python train.py --head_dim=32 --norm_eps=1e-05 --schedule="wsd" --dataset="wikipedia_en"
MLP neurons of a small language model. Each row is named by its layer, matrix (gate and up: input weights) and neuron, and shows model dimensions 32-159. Each number is 500 + 50 x the weight over its row's rms, rounded and kept within 0 to 999. Numbers have three digits each. A neuron's up and down rows have the sign that makes its largest values positive.
A block is one neuron, or neurons of one layer that tend to fire together. After each block is what it responds to, as a language model described it from the Wikipedia text at the highest values.

L16.gate93:498464506478497500503568481485525497461505420545537547465442542485473509478463525447518571451485554475399515448438464459604386491624492429550444498478543479443587379554539556516625501556527488519559482509527574419450515495481570535498449516515579450444485470419516544492504544539434527544519353576488517486516468503564494570486568413513533540514479586460513475448461487506498519466579
L16.up93:521504477519428507472490536468497483491483518482389527569505512505612559475510471445384537518560479437462493479619459462469440564450543515575512499413480506460472411486571465508493591506475509517582520516512619480469552464573559506557634490485471458465494475506415516482462503612453586459479497526540544442505502482526541462433530525469544447528447600450496411512414486499500490551502
L16.gate487:522566540467444528438474476506449539413512523517563546460530544425537562521497496437423551500531531562415511540507498445580393464589501528519600568430587475489480413489461496422487569518565560564492469508459491524485449486543483502447513531523512390458492449498443501589439566495521508408579484498436438528527578447462611557491451404455535470475414561449478475477515491572487482433524
L16.up487:451448567565465458450506466508542422504583637521596507502509569405441420558406508480488550557533486515498514582457446581524498467464539543469479493470500443502574519566447657547508504464438530453407491538417567474483500473624425520485392401485458449552418485465448520526489555464486562430446548558545479519526496434441563513512482517466566471426473483472452452441526523467537476538575
L16.gate529:629416518447543472513545512514466528545566498448517456398430486565546406406474527495395535510537428484423478471513465501587496467500533516460465465480618496446569468568515514458533516531468554537463475536485496486503475499448559461639534514557574489505467434557482432460482532521510547474448546444644526463445532472537460446525553510430527516614527545501485533446520524523490416526425
L16.up529:577419456401586530526455536482501459478508532566427481469570514565561403483546606417457409492580482493475444547509493488550470487532494485436460476507447553503512460593490558516471523448403444529448517516458511533448579586508510445538623491475536495546519523468468479452526536530563560518553567510560446427480484515578479440544516414479585461599552492443521542458527494451454534500487
L16.gate877:506540471443433488469528477516538491446537501447566481539530499547505407423468499582478510523565603506470491475433540483527595469443550487492484553523539438424540501430523545456579411460490470465547529573469532519520493574552573543472510485506451559492413586479460541553492428488465461460522488550519533592598520461445471487443459451537524444432417481575471436459520567549464550472598
L16.up877:519536450513460487573503500403455489429488573549419536494450443549404510499518568497448619547494422539472405403560603475520404453605399574471483452521470448443533435479497450575511527414610522534481507441563446503585448448491452514438489459471523466556530394505512427492548517461537575520494565527506463474493534541546442511506414466436552490489408517398539463409522443578488516505542
Responds to: Predicate-continuation connectors

L12.gate400:585519522406483494469537533459478432463540453511457467479566557359471505521443482555571472510516504491425566565460494508481394473509504408467445532475567464436425407475523584562529497630575576515531468480523533525440447526459513468439478521442521510413510524495432501467489519427472513446527525497550496501506527472601482441558503492403444524428509474460432458549532599540429593476542
L12.up400:492416601564486486523466396474619473472563559483451558419456483518428526464496485423418424474472485548444633532552526459493471484454496570477454509479446532554508451574459450510492534448484546485519462540528503497392402534449592579564476467523497425633535572475468542511527499489534516548499537478444570506492489454481454569490430458444556578474483504437576523458483456531433530411483
L12.gate488:603527493472523531458491478590488403431472520489472546470477542468486547605456559422477514558536561533405592549441535464483419490506519499553500522543518475505468492524461497521476590560496490515546476560484514423477487428518494485470459481515504582391504524524389468489475518545458544502521470486528428420526518465562444426500425455467583535532485522537446492358556610580524562587463
L12.up488:507465533486509533501551493467457441505533541465414558549517506469489582484474496427451505512495567589490476444457578475453449461493581480436553521577519537554470507468518389489495470440461489553598607459519525523521454531489546499495532544433464501391411479431464530345488532542425523527425412464510497570458553573509536506463522514538529559426517559492593549549414563587549640585456
L12.gate489:477440573454539538491571445516523477463597511522477463479491566468504484513551554468496412508539522547552521472441551420537487440514547445403466523421619465491451504540559433580517585627446459517491463458533460428542495579428515520531490544522471487508492539495431490425504534465509369488545413514491433392580498556447545444427498494500521468504538414508511449518470512567520597493430
L12.up489:623489558434450489482518456501529494378515509513611555418557545422421453491526522460525539534478560436425490472457475549594433475577522449498565461474515499442426539483490430485496480564588551460559557489384502499540522532557469511468495556496512516396413516523532459530468436494546573567524489412447515503493552514465474393465486513451535558445487470577485432488473525505519484568532
L12.gate600:453445508489547498476468527436584540545506483473506490538470583504463400530497468409432495490486471538500542527488493492389462484621600449527459484541573562560547562485508468504558549467470439479455491478491529423448472359495494539494563543497482542482476555475423534464442422477504434475552476488595514372513505561466531494474459590565512533537474474524479560470541548568454467460454
L12.up600:453438409516423474566469424566457495483544417496531506534578538534516486454496549493444594518483492510554542492536410453478557509613495520510534512541465483505512409473467457605439497443569532523429523508486572454544443486515410547434485345496489592479477553472456501449490485503517439554492500428435486532469514552496557463512474502401521465514467569493434390438485496481450436490476
L12.gate626:553431536453377446496496453459608532565522472476441553468506506510453485520546429451477524567434557479540414440477451460509415544453462451510391464501546511468393494483540602505463470542548627472597560410551528544559456478520488482500488532553517614539562525472536518416469471501555532438521441446511420469549607489535539487595508520545428544528425489537440475492566473532470578452451
L12.up626:524444459488462474519498454466510495563424550469520491557417572535525415529380485536523498450551532629491471464515576571404437573532532482502500480478528526540465531540514627459592511508464574527538459453498524507514493517500515439530426551492581508600551514477556519590513520504604478589511475494502508513480559437538560518564406542495579505387398602475512557487542536551501532624537
L12.gate634:496533488372482500516488502533364423452560442499486460463457580448526472505458564484548520482490467513347448530516387385505431528508461468497517480448561403502507443534579442474574515462483501438511520543434481452523559507451574567534552467373532513461502489414372474598507557495482550530502560433576511491542527467509521560429487512435523561462561449472482477389572478504450477516493
L12.up634:525533515543525511490373466438492453561506510525470503510500450511463420485512430429558574467449481464467461478517529502493479488437393513577469494484435631558560487479421440494545578442424476489521463473516518499467512420468536565476438448499652448396499510418525413433485415524491487499508463462529407491545535508480499496514547409474470533486490524565493462450408460499446504453549
L12.gate662:512411537504498545492552508505496540383515431592528461469494517494435477439407471549515521578501543415416494525437515412676513526455452469494526480493573528449487438548587489541515596535446459473488500475462468471538460531475458644533524533418555565421449535395456461455500429496558522467507526484530485516544454534412508497510523594512591503465470458509457528562497593493464493480461
L12.up662:522458530419516502508371459570448527535490519563598537431473539529488417520602484465480468585551450538511531508569439452541505507535581465508563541470521429419551508565496506500483531570459568476387461487555497426478490437452384428487541497513566552442528486575512402464486480539586568539494561518552522512446529542553447536447548433458515537481482586404426484511458510569571472511475
L12.gate711:554504536483503526583426464554536474516548524571495442450418515484428532414547503570381538565469517502490495452523427460556504485520426524399538499412500473477491553520488551540419501421506557486403445510566548482516475538462452454584546530515603403551488496419433363479506498465455576490490521522625504448485544399636579453502498431486531521457525448468448548477555575405553559426446
L12.up711:469429555522435575499510498419507476415569446454535506534417603579536530484611485480471525513499513556472532461456428475546567476610526504472484505492470511428503563483495582466620599516479576516469496484580604479455499504371527468460484522492478480560429517552503473434543393465558483440485517579501423424508555509536545498568525595420601444599481476389525457475551547503415508527604
Responds to: Coordinating conjunctions mid-phrase

L8.gate166:522551440486548548560575563532451558509469514492581504560429481381533542452545611389575478578407471469459549557512520507563487468503514482527482547483425515453392463450567531466434524548567538575494494595583460482428514414540592475439593509463528467530544469458427472520461524412425588490502482478573484526514472453563474561526544508500463560482489470544519533538483567559502424553448
L8.up166:589506499516549510487404584559534458600440477465476599410553532444449512543405469463519484574478497520498561575405465439486525486511553524524481544411493533435447525525475506441490461506520473452556559508560440481449436473589529500528495434502442504454466577475539372541465510442525581530458473524495392530480482566613525618524578539496542454467488508410493452455572534493493464578453
L8.gate556:505528479539486500569618565527479473509521463497595389388529423418460604455519560531410501513467505501475553578566479491457495451517541547496414570471536542479553506540428552414465470507504501545393478582538442526505483405627487487480585400430523519501506547449564499529393498491436639511490527439534461503529425524489508491552588565483508404533464508539490500578556485497453477520429
L8.up556:550489460521408544505478475554411561538583490451477506557591439571499514472463517527517509571472386522503556456483541484583521553568507555451548568410594519465518518510527530514383461526384508495528501514612437472486379455511524579496549468505516569460534418553548454560398497521428483432434520509509512498503513614543509474539615484542566492484459478468510562591563454478503510512463
Responds to: Wiki heading equals signs

L8.gate164:544555576403539442433488469496510382417570511466488417491458544481500463497598561540500484457483524459408563442505533495592474561529448371501559538507489449410396484549591490486505533537484463520466523428449542507498541572466450514480481578531584489522442490542482492557534490430470498503573571472510470408596481576499411396491408417556493606518527488580397531560480541440488591442543
L8.up164:539530566434507480421498434564513435461548548575457434454497495547443583542449507507397587534464503448561549410650534560504406449538461427523537515514544553463485508494481498582428511504478560422506501484528587463495510542461464550567401489480498430460562513418547421556435400568532579485487545495511492417506487570474578424534506441444430520452487428449514540485510523458513422464459
L8.gate875:472481561503471528456468407465523549490534474496469535491463508503508508476540528502459528464476529517493527483513426535462475485476516426521540525485496462458483464568456600492518533465518513528541416487469482543567453436509499553444462542414540419471493445370536519428454515513519495535535425547544440375472542490584598506392511395510495507518461579497321491413563555526491440474539
L8.up875:459395590527537495506433477484435562576486559534512542445459540533437569496445408457522468448472536595487558401544504475463503545488402459606616447502509511511489544549536499409491549452500492515483510577436523479622444451530449450490487590542497487515534376496573465468439410530441475489456510612521493498470461529509535518515495549552534602579533541469509500596518449439570582399543
Responds to: Word-completing suffixes and conjunctions

L12.gate225:562437568563506506549564482546456496498541452497434558409485461453466556433516483434414508575523460424511571578549564508466512455534489425523481538381578538508519458510539516419455477554471465490452452618454523508537319510565486537460543548483472497437538434468494452460452478480512489526437487543523420423542456438561443466469584532470524631480417515529421419551506524479412481489483
L12.up225:479578532521367554481416575482610511522509541498530557478490466507506471502553443511502508512500526483564512551519498584409593540572592549503583510449477614517547446422523574495520487441483491498509522513439498540465489508476432414549484563502465579449579512465587573569486530535476483516424588498360532562395488470455562493547471537538490506509472497530464482548480405494521525595572
L12.gate320:465407519461539519539593516484545531512514468489484501513489472439521544547528534489464507533597517519501518521516563525393467550405560500509460447531556507513526537460549584476500478515451505469416456584418478466589531498534403515492545518511409487513441447574545540517538446533528497504503523509471429538594479468515551484456566547549634409546356549589510446618428523498550467461454
L12.up320:608470421479559491528490492430527504566498487427506551555438461481519487524523489496441651491505451583483580578488500585502466552573372447514506535632479520537464518519429457533465386579529559457496455560463569495482489506471493459407521586521526551467404481537452476556467555598445514444504404488451516478549579479584466485528448484532447494570491516547522509494462451426571490469560
L12.gate361:567529581503467450461451471427381566456402491504548502510460535565534487457450513449556510531506472536441480490602531484439425450463483395539504566474538368531577451518443541430555533494550531450430441596550472551465454512540500523521530493453432534462505481508487524486515487488507464557477457511499502447563508497464519520517515480536492484538518580403520429522495487488469485505444
L12.up361:475426562504440450489514524522488513617478379516540542483438596410542497512498457522575539557497451477533550564531489436436634518492536498525420482592443476548597496436435546508393418512483480564418474519513487523474543495564408545524497509537522540464533548466620508465546488414440525489476500552534457521558471545547475452440549540508465417483474470438464555465520463469451555580571
L12.gate374:556486469548614585514513528524513509468530443398492497481446528479448540467497472453402482548472525493472655525532503521504438489462501456556498471484524505466521515555542550443428447566603505426489350554517506556499506489555579560452502579430407483495529503511523378470431497514474561490512449508495514419542505500570384549480580576511521575529467520479489429509472589457421468480572
L12.up374:526514545609497465506499568432539483569519473455531551573562500478531537511458444533483549467549461449532491484501556510402510530467492536546562520538332552512475443446567534486566463438494448493525480525470595405491528508440538510483437520483460472565538450462519537477513454493600577600432566511478568532382481571423515468524557394525461478478523535375602549521534445483514437455459
L12.gate412:511444527511487477582552479507563491489580467493409603514611575441454566437534405512485509522430455536446530536419550461498397522506519501421458456475428511481486511451419484484538510443551527466385532507545588552538457557500554480385505536444505542448467465447458524558516506555456498601438482565470530395475449456486559503539522504429508427484463439506406570591450549519560507474610
L12.up412:534477440486467513465479436532485529571458586484471456553451548415565439465511571459543510482457505560527527571495576523538567502499568524546446580432535493448503423503505517601482553528600492518420519558458432504485478449524541605564447545494560515494585559460508492484507492620540479478430531526560463486493625480478437459460544525486577634527484433480440498616504417549539507527468
L12.gate869:465513622620591531600496536595526536488421487528439492491516445469457529421445560398511557466433514491548531503523549481397437432470478503487508544527517472556503473508476633480567469527583416539475445575464517604531506517508458512582459560447513492508494417420488533510474512457445489497502530521506417455512502522474515544535544541518616522545561436495490458447559576441425535452519
L12.up869:449556452483432402501518456518437544494437515459494533396480495445526537462508533457511503598505537595489503519535446468552525434573530434655466528431514465505517459573395556477488462521538585493508544559605524445562459551452582549537627493551505515435511435564537539583486473548589561565446535483492600444481472406566455551549549486516487487594467562425428443486439472489431534547521
L12.gate886:484512455479459502466604563534540553487510468474520542439508461515553512354507614483512396446545487528486497489462511479486519471491507565504470430509544437406508479572454541439522494569502486490543536529417528443548504502509575507389467413525608555574559527374478427501566456482464596510555529538503567487499480470510531405504519558483490500573560543419449454547539481505421509499531
L12.up886:589446522479432553495492480539536547580448495513563550492424502491583476593490530551554482562426548484590435508451634513480534459532416472456529558562420515539474485472494604482400492602539534570553396515527497563499527429560539444510509423505477536491492460501492537477560520557547603468492490585532430519437456444495491535580579465504539465497502534523485455570413555493458562533436
L12.gate1002:471462623568530518499496514550482524576434560435455540517486538433462521443458501417447580553483524527566552526500487553535577513461457510447487489517526524497518486452519555478498513502498487454495511597526519487495457479569487481446554546424512511458511530414452513526506468588466487512458520544483472434435365553534517549532590468429539509581417516503514494531551425467492509521607
L12.up1002:466483532560451478549497468531423432462484483485466487497445497464425496434514488532483462419566465496577468564567632502476612466544478475473457484493424431514483522441477525518405501550529510526593453491508581583496460618477475474556535546508560493507514531543579449493522509508444518520513475471524473498541484502513423381509408492493537564500460608537388387558499485449484535531473
Responds to: Surname fragment endings

L16.gate251:543513600505507460471525594466526436454451464575508490549424540533386496491443478412517587544519459456559498577551568514574474469568601503488496557435499536538543528552505547503510545439551556552431494551595429503505408504478543487574556531478565492395528488560565494408556499565447512509426491519496473463534507509580524459559461565534492473565444520543416425534569540480513570446463
L16.up251:541490463393473529521527565498496498535505441439410569543450542498509526563506510517504517621448526518531503541562570530549536462535505468395516495442522474545483481491451472544529541578518496446573380526410523498513570430599581387538554619592551552412524461455552585517470464568532500491495491455543566436464496476549520544564446480477468496530501514582564504514516413461477505530462
L16.gate364:463563561578454508609511481451490388540558607414479420532458517544513497454453500456418552475551572455494483484567531457496591514507370504467504539447554530568480455484466536507459543448527515417527400502611516530499495550569488547575558459445509472459501421480528538520418447460387540572598480536452434501557488488483564469389552511619517458406450555477485477582437516457420489517466
L16.up364:556446475476399482511447500369489600499643561428522487520544498481413458549559467538548448438557549560492545506470485482477503546521501462551452523467478509469424481521562452538483595543414513531503521460531556423418658511419610489458506536511490490480492524501425619478484486449448430418533522476495603574499526510460460464474412538543452478439483522568505486402550521531486481500464
L16.gate415:545561459566539464490554476476468486467479436462431489572480458486505540499427505476434449560524406544536517482511603521509496452469579548584444493476497503520509487474552412525550453503640491476511513570462518471550475483446494381486566565459541406492534481575432476427563505524503557453504534528508520495480530570534437502548546544431524483487430441504539462528444438510414530603473
L16.up415:532537434512464463578478458486501581439486534534554552516432433506476560534406425425521540546528384543539541468523503484549581500480514557502387502462535402490542501584527594446501497579533526530492526497479511520567425473471528437506555587446588584486534548461526485432642513426439465498472590417463508542467532492506382460480507496410521522559445467498493555531575555531473548449493
L16.gate862:546405492408451512501559543431575486368473502466509484464503440460536451566323541470496548546459547490559516532552355544469504535484506519571431467566474475575546496572543514470538528501457531471533384546509512545647517481497526491508524542481566462476571484523559502362577499502539460497464490431562454456475418545527522456509514490485413499450559536557530465494519590534430492539429
L16.up862:526527531473492653534485556513487479484545531532428555444476391608431537598440579493409529491489513430428510596542517462440410497539505505493453574555479429435486624542475469586526547461523533472480470420503576485620550480468519562553492544519528484411520561477501547580442542534470527537465432495440482455567464484544459547552524437531493579510496450551440479450562523417469461514521
Responds to: Infobox field line breaks

L12.gate38:547480442382487517453534490560488457409494472484498419436472538475551413425524551477431499612508487517471512528476601490480533452514531466466527515610555465544470503538522550469515527516422508552469509613562538475506448475491541460446443490452580572519449432450495499549455506494384490505500414502533515477560617537572481455509500448442452463516467495451528411557490570519457407460422
L12.up38:470459563565461474482505538578510548510573514391439614526512544498455450451523493540431486600538472529554621519431534524466469473511556505560384608403592424376463498499567538564498404515505448504469503471481474444483419422611466504507466526453449468591548577479525532558480510563461581414444493487547485430506445508458493471470468473582551423511506437469467391502506508525418436480465
L12.gate97:498558539495504513472574451416457496494486524518474518540441528500577503384450498528420531501510485469478523466498514407508489403454472433470536478574492583458491474481511571329489521579487528496504540554518505491436461538497602480448573450500511594522536486495402453423542512489462437419498549534576439474493487566558522475448552519583497480513523543558565540473497446534603516467475
L12.up97:419539393514583419466512492479475558584442553518547540592528558543475541459524432440481525454528430522605542579493581426449482412500483409449481444523474496486585589553451562495461517449503506531497565558535550501516485478527507455444530454416546483466554467387481449436567502420449522383540450521461580564522469461492506545584517475532531365443409459449474403454482455418510559561469
L12.gate173:508494590552586559522497375480599397518514615482491505386531525459436522433508563510487508484601505515433590543463612468464442482487601561524554558570573516487459515404498636463503480527572462499571494463547432532540542475529473505447580492491539469633439588448508539505450404521491481476458534562493405518517461492552542495469447478496569515488498402448528581527555513515552489507438
L12.up173:465486619477499453592555534592546479498459485536476461588572529581528507498559556392579486509515464463486491439478651412498512555512487497479527557531518544522508444440428530549476493495467489497462426506539600486555617538507455472447497505558574553569477434432479475523518586586419536430475479472465414457508464554580427444487393462505538501427472458458520469564618551481442480483462
L12.gate234:485527513502507495589544493439403542490429528463548554558498359476475530461483477551503500487420438468451474534463501483503434555518494553494532499525540532451461518461602540439548535543556555425548516460527560493481550524485554562357567493474473507503572432466585490459510452448319478560502466423494478428540691412521528410466510449517453480521516514502518478444558557471470594499430
L12.up234:486479465538555468481542469489591510435545476520422439472559527434534495466459532408581414465554397551593485443482434577426570497410568462468446578448484529436568515517550502593502530518500517572415491519557545529480445449434478593519525380536551470525509525519492632463403614517507426470480451490532543473492557539523470605526568439499519465429492524558513416536544481444518445494417
L12.gate485:454426444545399502506572544579610535547501596493513474560480533411442540480484495531487612437473476511488535519468502589499450498456535442385441505514491536545476535552529527507440446557527535563554519550575491441516526503562518568379511508603558539525503530437501648504486563504437463471463476510480438445602519487563531565501440493530440549546486549447474391462486585504513495533563
L12.up485:502435544497465465474464543573452518544474524381474551426472536510456521494449474501549513572582477470496554537541574391459574461504496469476466584448473600538499522435408570493453490498569578391490481446552484488467535474561458582539584572517449538473532540485459482517519412483455434504470476523493555539474499564523482495480518495496515615502450471461497500597473492428357494604545
L12.gate651:471510545478454424523482490438572489504575453521489504481483572472531646517591483507503538517495516422498532563498609545495394547458474466585538461512511494472441561501515569477536534580509478518373469537511561477419501475502376456432471544504525517488378534460468502495573483454428511484517430443593493526561607597572433497523526497457554486502538540569416417571450517503548516483594
L12.up651:569594444537593442496528463422526465509466623552433504470483444456403572472481540470525516508453465571445509572446500500519482441498431518494520510476547463406507442499464563497641558456504441556498496530608568574459476478550509544518468422527445452559488570480470482541587481482466480455426556505489502499540617468538575485446489571479469497468535518451527377544612516544511524457501
L12.gate823:474567491575443489510601546517522446513489477417459485478495518466504451464524495504485483597538475544474543554480564541465440422428534408514430546403474473532512517527405560513459528507440480517499448547469569521506534443452462450444500468379598582445427556335440545554451573525428528543519552518531287494498502449515539507492522603534524483537521497508441489530545474465484475516458
L12.up823:455539452476434610493525477540509484450537568594620539517524500484432516445527559478498483530471398459545528596470556507428548480501475505417480509487454501491532512535440420570457491480644499437391540593577472395442529473579529429474538496497478461462580452467514579422428527469465528464513563454449485548480465501502426516407557429511547493557500548528492499528416610521543437533426
L12.gate904:415515483420561499497490548513451433526474528495482490512537437446542382451597494586605495558576574574506495582515527542460492459483642429483462501473457417484594499453511491365501430451382340570520465571566521518502490474432515557429521462444537567518435541578537541507566526489496534506500422501480484492569514492540515480495544484557484552501500491422498523490519609466544436496501
L12.up904:533538499415456413499432570536539518485498499495511499590541516446558558505481560552514464569564520524513489609480542557540431440487541511520575452530468368475498496452599484476430441429529438585465430527539580485469504502478466475544540597564437522547506535482509510452554502530515541593406601559587447443498443534515506542519465501608464539449492454514431471487496426499458490392487
Responds to: Wiki heading equals signs

L8.gate17:467472578519523411488469480441419568443462497471482507482607470420496540397484485576560567496512544543539474566561536517441454451454431468525439531476591442431599623525503534453539538526524482460549451537512438520482515451472442534499461548430434577484481522462514472499468525624458527572469548566437476493494486441488443543418544454584587509464521465534423506511434462470514595562525
L8.up17:464547501568551464563526425507489496526534508511416536531468505530523575466562532551454447462460480513588563587411479494364516495493486569496519567543449455518458443571450458535438506555543497515403435496482546473512542520409481534547535403541516552361533392539458525528483537519548548475478466434452571460462485414479531457434510420508502467497514546383595483419463524479468531577498
L8.gate892:453538457582576471495524526507487566528477573508449531551490388478535534428445526487464577497375434517496518478538523469469502465463494434501465469422501511523440579502486534515457473556583440545443506589565510507625484437578515522454496470491501463484545419430431460502564502540517430485422559535500444467580489455520573454524461536542532563541528526546390493529529463467505456505569
L8.up892:437438432588577666483493502476539490385469561446514627499448490483460538484472557515472517552568435505478418551482466565510487454559506425509618463460471484480510477567441482544501434567542349404464592455544521465532497499514512584539509529448494488512522486491442471572465493549374519527479502507433577558452473486534508545545546402520538455454460515561567594509471465453540446513444
Responds to: Final pieces of rare names

L16.gate393:502485587428432508503673481429550533550467452507492473473449443503511511511474526531364537470427451497494405456517520519484374529476448403525462490503567468430471530458475475473471482560492475452535390578430622441522490436532552452507459519451598482441412399572480587518503531439479521419484517526527466528497445505484456525479491465439411529505524443456441538512460467538445560437488
L16.up393:544490586480469437535428540551502453484556422548492567531527553492526479534466546432536460559564552487502494454493512419420414408412519421493461492433397535550567531627511587593473430514496493474533570574513622508571440463484487493501520570355469441513549537518498486515509587519495591417418546477517506561502433518561532560501441488608481544512412466509429470543370486555514478515492
L16.gate506:468545483532575404391482514514473516417467423486468542409572498438549481475516468497538472551628445475459461535605583398519530527462449524508444548524535437469581604525547578489511631462527474421545512496500520551597470478487449508535525515531565538426497488426384509495432466453442512426521533568511522465591362559474552471499479493541535568406537425472532550488429481534471483463500
L16.up506:495504550448596425477514588472467540505573577498473493445485541478574502463498526522514516431597488505519522541484499435505573540493503499536481436533481572548500514444553501441491616572467537532480439390561527432491511488544496405439468408434515505474527518481367576561517564447537498347391532478527487489507477471466448496553472511478513507512505535558435451460457410462549479455567
L16.gate815:471536491452463388573525563420496506481519423499563536509488522452537581467558510533398426556528457522500549461464431468501463445552502451458603521491573529543507400438538481435484575460478562507455430485576493539493466480613566470502509532363401461523539426467443531421537560570419396506510443497507506520543575564535514526513518556497389496480418479537560483501576484566494499400540
L16.up815:635463473483518551530466504603568476552546452490525501493574563620572548413544473456469563472592485534523535488503583382507528492533536464445531571452415445471463526558527479439509609502484504406551574469468555464486470512471534488565602461501536486544554507466581384557465549515440489554427557535575524530519510543492525532566504531525481610520468524480484467514583584463455451481622
L16.gate849:576511545543485475619630424517410530468559583421534524489361483501497537587487530555496432572499475480586498445523579485543507432511474428520482469433537443586488581530447492520536547478503355510431477567548428431499521477480509512484538500412554549446481453478479565566581511474407442470471524588478500503523471497540453537516576492550416495490513530524547518530457484411407462531452
L16.up849:458559592445552526549528483555546525497554430308533488541454522453487502486476420445488474463566477558504510517543542536560488503465518517536501624426551489420457437552475494507549443525440464462416608604416462463468457539538540529511502541448584540507480548496540513435478593527491453468555500537571401528536511538461623459527416478531416445433440463536490556534550449480468478413515
Responds to: Wiki heading equals signs